From a checkpoint of a small transformer trained on Wikipedia.
Size: 10 layers, 3 heads of 128, vocabulary 2048.
Architecture: no position embeddings, biases, tied embeddings, ALiBi.
Training: a variant of Adam for these matrices, 4883 steps.
MLP neurons of a small language model. Each row is named by its layer, matrix (gate and up: input weights) and neuron, and shows model dimensions 128-255. Each number is 128 + 32 x the weight over its row's rms, rounded and kept within 0 to 255. Numbers have three digits each. A neuron's up and down rows have the sign that makes its largest values positive.
A block is one neuron, or neurons of one layer that tend to fire together. Before each block is what it responds to, as a language model described it from the Wikipedia text at the highest values.

Post-measurement words and word continuations
L7.gate165:128083164166121197127141127143164111134134164160123096110199177161081070149112140146170165137194089209165124126171180093128134128143174071115148165150111068107091096131083167112158117148095159095082100149103116142173146140144144142146104126112110129188092121144144098138208229090092117118168110124106124138127072108104107170184140137097095201079115107111046121182132092156178134096083
L7.up165:137103088101100138186127109092094151208137172099089123147090175117121138149092118128161116156117131198165132182105100145121124120088075127111070119190127150111144132171101097190134162116109155095139141140110107122160119133083109162128113138148090149173159129127202142091165130153107159094130140164131124130163167145161145082097128153186174125078125065115121110111106174159116155157059
L7.gate393:176165100154121184119094155081197146120087069090106075096046114140125116162122098123146063111202119123132143102054083102088130103152113120115131135183096150158153092120183044189153132171154169116171133149079129161176205126071088142092134149117112148104161097135180103135153135123087121111134124153133079131163091150131114153107114134152092077117093138105151098078086162133225122080129
L7.up393:186094095133096114193110165164118161154127140132200126128156137134120163146151102126112129176148123176105150121160194103127121148110105146104093135123166126108116130127113099184167147090132117129140084128099125150049106150162143140091133119141132138077088173131029154151127149129122082101162169172136162069118082138101159157126105035082140154161066159122141117126175176187136088158101
L7.gate480:090151128133107134130118166185110085097143151160154147180123101136164146176141117066177177201151115108142098164123172100114157057028137163097146213165099110134108182137138108104084132119101143126126100143061137172165110159097090087148132112147103127116137111120087126127186105105136119094142140119131113164128168158090180152175135147151116153133080124074134070116116129082118109127136
L7.up480:174087152156137089093122068145126141185116128160102135089148095094181086120121138153121176127167071088156207202127179085124102166107163087117099161142088090092171134117092107146071135116091112123108130136148098139115133146150115139149166131180187140121065107129134157139142152219136145091081084130124163127110113167101041117118165092169133078124116145183080118109124123108060162103103
L7.gate672:209122149103091087124177179175118102126137085153082131095118139116092152110122157141134099153161020158145129123109138137098125135119118113122111137176141181144160144052143151130137105107099170063155123177112157185118153175147084113091129132149140140084166114095112172143128132124097095131140137118103127169131113139124087170097120147123121156101164077133104112184131123116149094129146
L7.up672:111049195155134130102114162092083119115081121118161097134126124119143079134119154116151158122148157143142186148168162091087095136080108146195142080115137095130178170178172126127104079134110165150178132189113108141141127148121116121099139142049116108123095131152056192143107194141194158114109128158167137106146097088044147111123200134060111097063088136146107104090137201127137105130119

Word-final suffix pieces
L3.gate192:152131126114127178122132124142158129124128135082095163096135073151126144093147138081109098111167119145116118195108142098112044174148117120096109175099109157116064090101159164151116164134102136104129164119104115138187114075122104160185130038124103135145184127113142159146172095120140169076107133183106200113156153135103205120136132149162098150145164159121157173152228100127159115155095
L3.up192:107131155126142133114164103144106139105150056099117167121114159129096156174112074130107150090184162158117156140059085144149126113116146156146107109112173155156096129102126177185090142113116178077118166073133126149158168122087104164134105147117197113156160160055144109159104085124082160162137179123077095153126079142086157146102124159144124068087096153155180058116183147143120128134117
L3.gate345:163126187124116147118084119146085136145101103096097094112111120083106122101136128074111142148162145089095142111112126096100115111121134124130100143117123109158094086129118160153158135143136135124121144169105129194132114109136095148131179085159169105119101097152160065091123062083108102100124146098090144141105117134146063133154153146123152129137159119113150101135149099127227121157069
L3.up345:155122149138104167055122132102117188188131153162148136145115114133153144159088064106080143175129171126149123137097129146147086142148082154158122126069135157149117089132104150154194109178163127148121120169112152202095091129139111151179141137071110128148120115064059186177084147124143102096128066127148081125167176123087149118118125160134143158091177123187167146105170154144079136143104
L3.gate707:111147138139135225146133103119158180137174188141137097134112111162138155154158126105072115116161181093117160175166106122138133169091203157074117131122086118059128073077128114109058126134125121147113129151158194136164058147111178055174109114119115115139159148178134094135146057102120103100146123128132116063086099151119148110160149132129119115183117121047075125085120115104118178119137
L3.up707:101201166133107105123131062142152140115033124172101161177162149121123150136146179137124064166137113158116180203092121151061070158097090133093144139103120133115099204190116102118164128142143107140126161159091151107112163109097108132106139108117080186138156097096162084104170154124155105112153148186068085139164144148099122144122154132158161150161076173128171168157158076091136120109180
L3.gate777:066155128089096166165130138032171069069143154135133119125120135147126126128128119098080134129134190125145107158131120156146113152207108140145101107102154125141135164146139129089137102170152108174122084117100143121140112148047179222108176079086073089100164128123088059128193145097127101154117125143148127131152143108177148102098142124096120117116113206100105128137193155139142154112132
L3.up777:121108101145122081170137125095213136138137094099090136176124125187161185144075081193105135220100111070117128172154112087088082105141111136146147138082143190154174087171186166135166095138110163170119120122129118091151083155114185167090127155128121166085128093092136096091080119067119108095120112117132161113111111127175145122131158117128156110145101123101142181124141144155104130195093

Function-word pieces and breaks
L3.gate48:097112171176111148158059151152153157088132101120128151119077129160093148133156131150181164073040109165127110095105123160124116128099079100076145097081146108119098142123188095191133100160103052152137153073147120131145093164164172129143173164152154112154152144127133114109096191166101113054142129108116154091109119136170139160100168193159137084117124097169178151118147097140134169152087
L3.up48:151124103137161140085082133128176082107112122115137122126134168121072156119094101135138111214134063085115111076155108144137147166179137196094107176111108108200108149148130097147117141140088107092155189099125062146116168088183169138150126165136175170095144147101194123122158138126121208114194122105134176163118124159145144155115109110121146116096046158119142140119183109178155092204111
L3.gate187:119151132129115120159109130164095080127121138171114133118132097169098181135198090074176093102112168072100176141136111157102095137202075164102100145131174175102119113126086118132092097091119155123153149123141104184146099101110162095158153140139115152086170176134140120157128146130157106160126147155128141162154098123145150077094182144117145108176126103156129119138141164151135138157109
L3.up187:135168189117149063194113121136130099094149109149138165177111176084147135138143144173102138152120161113167113124141115099097064165129148124134122107127095110135190117156112112142096130144119111090146113063125137162072128121154086137135115118172144124155115172123135057110074129112156103069135065087125154148125186182167107198111172119156168098135129144140172157127145143144098093143128
L3.gate762:104105148153085102105099123193156087201117152120157108093149141174164163139158078063164144142156197120109107074165154164149011116114129202136157113169127124181208086090067108172080022124108148186192119107110128152144094114131137147165183159122083083112154126116143117134147134108104084083099195121061103157128157109142126114085108070156100081090106073131154158120110088158147130137086
L3.up762:117125096122143145132130153068133124120136135089163082168122090105085130121112142083146166096109070093147106097074127160097139133187105125045201114090142066080165125152109115111142135213109154101152168130121107105068136109122106149119177176113128112185089150115146122127146159130160103104114131130187133138099090173161103132105133130146112109116121184077067147120122157164134136164079
L3.gate987:146143118099093226127097085081129074164130120107117151121136085133121053106139098163180123099092122131108155140110133088108159118157127127107148107188166146124147142147100126122100112149119129144125135168125104112105131083100099047068186082087183168136140107176160164110174148100060085134182133101159166169168108098122104101183140142124152134141178133156127129186149176166130138155073
L3.up987:108153168112134093122133112114073171142112201104081104147084103106111182132141103112170138122137183144080191162094202105120105130137085124095102122082158095128095098076161194087093152162194138117142130160095169119158175209164160092067166116128129091163100138149122140161156132126144173165133118187129111110127151139071137160151142117149106091171100148153175161174130171159129122120090

Mid-word fragments
L3.gate149:104151157100116105136144140124094149093158106112091148062169147143035095109154144090146066062124189176120181151117088154135119150094127077112120117112095128147127130174141105129118207121125105125213128092161152151166117128111100099179125125115128127095101138132146093087182168059117132120155088108130103097148136149114101075144145134102178163091142136173090053099139091105117142160094
L3.up149:095142099106162125137114139154140124107162145105099117149139167122126144032140143148107141147093125119087142200127115117124094101112081160115112122087153165169136092086138136143108125115138160201155095144179119179169140123116097106097186106129158120133132082133134101137139118136152150105075053106124113166177145141115129136102177194172096059078146109107075142121070103194116143076155
L3.gate196:086155083204135152089102109146060147075080188118145146078135085137130128109176139111114089071147107143096145138102166156149155141102111110122142125146115150191081080112175055180086139153115098124170125176132104105085130106118140118131150137145147116178149167179177130133179156091117134179162100120112149156136089165108150077104153169072074114151107155116113104098131112088117230097126
L3.up196:124179115158178098169190105089141163166135092159139162127052162096093131116109120176064146110168148111129155109159118082120199124137101157133076156161131156135102143121126156110124117113150111157152150089180093107159099077136164115137183130105199091102107067131087118109119129084127128125136104109071213123146117143098109132111168145121153171095115116166111109110179151098160103157140
L3.gate527:078147145121071158119131115161102157089152162084097162094072144145126082129140135126111141127171086116082163152122140121159095081103131109152139154180142131134102114132126154160144175109128129174143160124084072099193120111128078151132132095177106162131118135167174108169140151188139114138095145122132088143166150119084118158135137134109083188084109135126071138126148160121130115151160
L3.up527:126122168169124125080119114181161156147156077109048148126131172084204119151179130103125150134090179149140070053191095121146079166147114078132137112148120130108123121113081143092103137098121132105162165107088088199114095125164110103168143163085145178126142062133161122174129153115176116103145164168106086126157112161160148117128079137222165107133134102184175123120100128145129104140127
L3.gate624:091120132103142167164187130166100136139118151128121143107069189124123130103184167114097150121124113114138142125080089132113126116143146110080088119152129099156126151120147097105148228140081154112191106123150143135109128130123119098105146090158071154148149078189126103108171162154175108073183120192160106102200096147096123086096127111144135166113108182104191092083162136094106157114143
L3.up624:135170115107093103131143119139083146109099105139081161148091168189135103145163117175108106069108099155089203148110058143077141138136145121114140065115135151164150156153133118096121171147132181140060084089145170180126080082082153131116167156089085091108112162155090148127116117099132179119127151138127175149143119162110127030124143165069118123131166159151092111060170131142103146057145

Quantity words and completions
L3.gate21:093145180162108161192080103181136095125106123084154114162097084110119155116136124129187113138110123154192127149095147141155155059146108123121103104127115162139128091156091099097104105104155109078092094176068112128106104148198181141075163103125185162184142103097126128163173138103136105152151135106146075080180147100105123129121034135159110152106135098106117146126162143118100122118104
L3.up21:102137121138118130113148185045151142122190134110145114117106104128149082179113106151126132162164118143142131178087139104117144126173166146069149141115103123108104163095101142121145160132104092133169178139108128074112189159164152149094090129075132111150132107100127139205123128119159109109151137119148132120156126081126117195091116122147170139117104074141204131115123108113115160118185
L3.gate135:123164181037132058155148101088185107099091124116158055169116093136189096173107096116118053149149105166112125134094120131133021121116131100140103143124144111122111085156166125125165179130114139156152091135116163126110092108111152122193134134100117159147113178107115134096180112104117165197125088040090093089161132126152109138133115174083126167154103108141114204173168101143139161097152
L3.up135:117078169072151127189127113200140074184139136093087102141169176094102140129132101123147087151122117136195086137164131077156152156140142135140160157090152153172064075138084138160106169088183096140071186128142118158142139114193090129163141077147110109113171123116120147163161122142132152131097112153120133102130206112108143132080148137161105124193121132148173164143094154098129137131151
L3.gate209:093164169141120155119084141169103161105083105184145143175140090151166181167093132092165062165122131133122087146139147132168106133091125108108077128161125106121147121082069112115154176141164110105117136139087126132132116113101105139094124148035121153172087150133148080128158098149124119138112145099166157142182150114087147145125127161168140143103087117095162177169133111106119153121133
L3.up209:131207097113049126154090111127125112126091182116094093096069127120147105166103091111190156138142115180132140099126120112168140157138140168126115156165112130126107138125130104096161125186153118130135137124168087128177157147103160134109145113074157086109149215130116187106147163092135126135134112121100153128111152169120128123139099107121097158102146117140140122101146102150125120142109
L3.gate945:109160138138158124134109144116148117155138181132054102168102162092160084108099117103126140130168113152223174152094171105102178088134127110084127108126133134135170160157099072124157101188138077140134127179072144143159056138133099102151242119126167103118175130119180087166137059103135098138121178173107072134180159082106187191116099134120126150149150103124159139115196076064105104165063
L3.up945:105138125112073109043156137102166159106172141095079098140147160145124125154107145136122137124109107135138101083224114108176124081172140191093126140168094157128120112079092139110148126100077086094145127157084167127094090150112102157146133142062123107098172118175050130148170173092143115086136091159163118086181085110132137120156147152157077211107086176102181142141152084122132138117133

Block-start boundary tokens
L7.gate145:101080095114164103132098118088123119142124164107057129122120187149105153099187084134173098112140128165119106153116114109174179124142071128106167154101080200167147126119115106167152117128132188128124119155167118070168113084179107097045133045144183061086100081133124150154147128141116132178123094151164097072100144133129132156108137184099076155161146119109127150122163185095149137100164
L7.up145:098150118085159110120125090162106132178097081136169109191158115105153110117216102145190116171111159132118125181133115102107114123134126161100149155070133179138116105133122123119049185076100091190118124178126140108103132132128131204123095137140079150161081195124136121119100120113120122151102092193153163086115131056134119151178170079160124138120094167096160143154043151117126169134075
L7.gate226:126117120054171135142137100117112097094103158112129143123129113140051133148142095088118118117143139158117129164091127135078158106085026095143107099123158145112116133188133127098137108140140155120117089137090086104158129156103157100197138112099115175139138091155105049126181182176122103147197147132166094156088090119069119169160104138074093101114121116147159173115141115146159149139142
L7.up226:195067145193147112162166146057171126122125133122128098145176138122086126133118052174139105120113125114123114111146137184129114095130120090149140111088099083142136145123191183088131112104068135159112102121151117131119120181158162157151145109140124113123085158105149120078112143114166125111115095131133128134072070181104123132134123079115102098100159131149118116176129095148156151113063
L7.gate250:157139126109214149143158131118114055092136077099115175130092162137070188133155094142179171153112095126138164117174132138141154113073074102052086160122100140143147127130107127119174132149174125149149167154127131099121149158161150088178086098134119153139100066098117112157094126118142080093126195125129098153106128135160123148136084114087092114097103127129118096097074113132154129124169
L7.up250:092076188127095127131192085144149120137117130163168149193129156187083119086167067174138146167142151123132088102152091132172167161114121128065088135090168104166157181139071099113135098182094123141134043110191202085089141137194150114126131122142131084123140153123135080075134122134142123092150114113080206126161102166186133127111144092131085123135115168148093174124096180068185110153185
L7.gate732:108170124161122078171201151130114073069110140150173142153132126157101131100134072107211153133196124188119097125116148116107155136162117136138091133059161076146131085128100109156075137154138175145123115084180126149096084156136103151083156063162125089185130113121136123111138119168089101128132137152139124077183130132118135086129163124068107117119173160109139154092116147152142102130088
L7.up732:149121121073092162120119030152109101148139150164097129199143116070137243096170102157117146087076116133084152151122130129152179135086145133193139140153122132082140151183117096141125180115174165106095193154099114112120118091124075175124137151119095180118121120086148117110139093196159068103142110085166091147125152127163062137105087194148151150143125125167107069074090126171116127054167

Word-completing suffix pieces
L3.gate291:187142118133098124122119095103116137094171086141069121094122119100140098123145169061091106086109126111093103182117120137144140117090190146107148096139091156099112124119135088186084143116124146149156121185104075138171121127186134143208192170094172101141058094114138103066173102138148035173183115110121175146112184128105117111158130189077149137138093165096125106146058190140142104165159
L3.up291:094100088102144105145139096160120118144132139070084136088141195113125113146115150128121097141158128118113115122108160025138126106147125061147152074124168133152091121133144167159107134145137106153101134154139118109142116107113084140159100160135151085120128106144159088180078133169137096121136134118145123098133142073150177141101140156164142147105136154121162154157157133165089146149216
L3.gate557:138117096147130184119108130096115141123148104154115105096166095139112116112120103089127088119111164123092077094170115141077064144119135156099146103132127081130108210159136141182122105179109097193165115163085076147173131120155116124138104104089034148097184095162116132147173138149114084138099110174106198133111169065029140163122135190143117120124160126097097096147141126160134133082166
L3.up557:168109163101114148155173098181132115161129154144167057158121080179112139104042116099112116153181116140153184134151150161162127141139163148150206153171106149157140124168176131129116108124082070177174090113046106070118153108133137212168144143117055098138143128104125151150160074164115143097121131124110160088128150136106133161132182154127119138049101097142155080146127077138114154098108
L3.gate673:113122089140186125145140114096145105117078138114137088157159144125112112176085115132070094212148119082166096125124121104133148156150098150174147183120152101182112193145104093121207055103125116151093131100100118120114169083112103075144048133126117099127115139135163102110136113161157141125126087139153171097148145066125114094084141118139149185103125105110096151108104116118186136145103
L3.up673:110102179138146169122178089113156110166134111100153174107087129148099064126149098102106097132137123168121150124109087097135123139133168126192109121093149110105100116137129176166116151081104182126176100134154221140197119148202051118157127109146155160119153130111082110162134114100164076139092149118179070068118170102163101185154101141135125145105114157129084165097132110155090100069103
L3.gate980:119141080126141113157170179115191083112189106120118165158059123100069120113125112137045121137105068139120175113221120187198134172135106150099135148097125169194060155171109106171107175089156119141151054072158104149169139153149091161104144153193152125093158130158166121156197102152092118117111064096106179205130168109133128103120142093097155106109144101118118135136092100102159089170140
L3.up980:141078133132115126137126166137127120157166187145124155162130133125101097169190122139142130113163198150137162150103106134106144163177142159145155181125102101125081119149139104102097090149123045129134104138119123109139062139158091135141148111131142156146078117095097152138125117096186146115115158154112081087078187127148072067128131082105167179184155110096176128129108151063138144136099

Quantifying determiners
L7.gate260:117096101103165129144153156167159144172100110150084074092089117084143135084098123121157110150134152066128067132143138099109083150164142127082108148125178093169138134148141137121092154166165128108176149160153140072140142140093116128204226090119093095137120090155171096162140153093159172105095143159127073171126122105126201113163092087078082135126130127141164126124156163082108164090096
L7.up260:118130108151199223084108091127096140140109178119124068112182082082164019168122146049136163113126140095188123101117115109088098089198096111078143106117138114143121117163138119125106117141063126182131109159185144122113088097141139164094182083099149175171142186167171105116125129164162147121136162122151111102146188078090124079087137145089171156141122133140172144109112160105112058072092
L7.gate475:080135133123157088077094105154177112167142114082121126164123120129143177111106110053140156082121157118139115132135123139157121120079169151024149113182080166123149123111125094105180165162124078128090096108111096163185140147153139094168098140093157159140131182134119146165108139137197138095146106173143144122150107136095201072115154131179148118181151138123127174110129111099117131175141
L7.up475:107132108169144089164114126118173169135138115088128089141172138144165146172094187100167130140137119128102194162163105100063135109079082068185176143137100091080133111127117124116109131077069096126144139088130147102109177208159149157120136075124127171112180081169128171108131107104130167086141172167185038154100103120145124076168125155098091107151103146158139119113177141159169111129142
L7.gate668:136115119143155164142125129160163124062169114164190173146076149083192111167130129112153143142142166087163147110160160148153075157153121081100097109113149125115163070087078163143072156166195134081130093129116145107103131148105168114121132128069187089146041155110097151183119120074185095215177139087143140092158149069114165167121056103141157111145137126151156132118115098132115168099130
L7.up668:098123115147113136148140139153105119107086115108093106119117139132134095129149169174152118137136152138116087213147147122157110109191126175084192161145052134093204107125103131095110128131059154118085148180114145110110124127133101196133143137115140172147228133134066116093146112110121133137114221181053081137059123107134151193097195142058092115115153106180138126129131079115181118077087
L7.gate811:135166163136101178170164096148138168160115115123153080176141064097112102164109142116184143143148134166083165113161102142194134142123130128091145078102074159128158160107109118137179138150126155115111157189108120114159154147162109141121158106065138124130161197134142158122157158106092132120053085144117080136153160098094148131168093097115086081167105142159111085135128149122114069093114
L7.up811:148163080111188155125123086132074132113100122127118113119110147148119140104150081143163158076122105126066099166141015165161171118103147130120168115156103148096160125182100128130139111182184173080042146152153145116121135108122117168159180091162170133044127186170127090130093132134135147187131151151118130157134163078176048151093147086087116127116134138108108133094149102148105134132140

Ordinal and rank words
L6.gate756:139137143155130134133125097156171141156054145105165104117159124082088233096125148112097118121133102129161115079108101128112148065109121103134124099091115108143118155184122065101135070167122112103154121137107109105120115076185069124167129127213153128113072088136113131116195100133130128076166184142142139127156164137062158109148152140143112095081148117120093104152153157062214113124189
L6.up756:156098218180176083117139164071147160124139112139160112113116128136198089139118138102082155079139114107145060177142100145088168157131122138156146097171097143124140136101132169107110108118103135085085131106129139165122099173138133167158139104125171179140119110140125060095164145131137102116138157138137112165148140112114166130094128126065158137161172165132098104143160110155066109112114

Infobox section breaks and word starts
L7.gate127:135109118156171155138179069119161116175091141096113159151190084130085087130124052089099113145140148166148141128085145139120096090134099121147084132119098127131129094029150124139106137175168153102083071169077150128120063150132154088138103128131103123112089204102151126169106056132089145167158209117190099103117107095180136160168073155116116122106154082153124136087149198073161153133101
L7.up127:170122109160108153145148155164081212136141120115050113220125108108151132084118117144167168087110112063136174080111136128129158170128149126184122123123129165156174128135158120169119093137108124170183117121095136089120135153092181182205142137112132122107122111143132134154176074109100176135110145161095168151127172160127123123183156177133117091124193087159174115167116112107143133162143
L7.gate135:138143125194123124164089086084124107103154120163155148092108132111135117093074131110181220095158146131094143172124135133106142092125168195126160106159145161157203142123148079176105137181137116095155080151142137152139094163175164123169109143124147083102130146137130126153089122081092158141148152082143171157092156116145142138202158129112132093143188162131087101144176133104106177132037
L7.up135:141143159196148146154065195135076078172108121145157100066146147102092134118149164101180154161095081070099121153154141145128127127163172114141096165103131129138100108142176126154172110111123152142134069158109120098115159158167108147121127161058126151123080133183175099138103104104161127133138133111221122117109091104150129128119101094116114120123115088119108173159168091086152115121137
L7.gate561:120123098141097166152113135125087167156098104149114195074158118169098116146153115054097140105137089141107110159141097111092084107138150132168094125118189097149138181073158159164109134165164166140103089123106126135155159098129134156120133128152177083065128115113184146163172150161102154150145125186123098129136111123109142088146186186139119086134149084154122150095163154136117147078105
L7.up561:106157160197138144130037110104106102188102160171116083174109142137095140098102159116125107106076149148100155065165099085070119125152155144162167077094134081142113103142069183112175098097162174101130109141080114062118136138111144126145187036162147123091097127151093165147119082144091183093159204186097136075120116150111088175098094077174125129191212078162120161123120167156133162123128
L7.gate726:132103139159085102136151156168138077091134103136096139089091109123135159152121096154120156117147089105097135086115121123114109109045175125152114154082118137122087124127138130144188126130088074119079117106110156149192077087101076173097187092073142143143113136139107101190169160094137082159176175123132137177137135169122085134138093156156072087171155130097154081090124132178214168043141
L7.up726:127155242208160169135079140106098097142101130179157093081174108149082134082144162093109154137135115196177173129147107102115084054152093099063130097157115105122136109119136120178152140140149096131163120156198140120127140111061163143113145151149204110155143105138175108132181122120116155101083146128136125117175150104120094149130124093109138100130106132140088133176133091163087118136146

Paragraph breaks and mid-word pieces
L6.gate734:133108104167119187123101115150125092199084113094069135127117131188121211128143142139128128128139157087160090117143092152164151183099136096088136138144138113102103116132133195097037126172137100162158115101161144125181136163153065213109078152122109147124120069091094127135150058102147101124196078111163090143136166152061139104153181158107046140111135101107106113147148113140108076099119
L6.up734:129126179113104150099145172117124139119137155135109124164114068102158108156163066156134171092139170072113139144145132131100097124124128105128115145099165106137133112131083160135117202113146075181137093119106125135154120186156081089174115116158163087076078169109105086149124165000168125103166139136119150076151117127163125147139142130103103131152138140110040121111077111149146097100142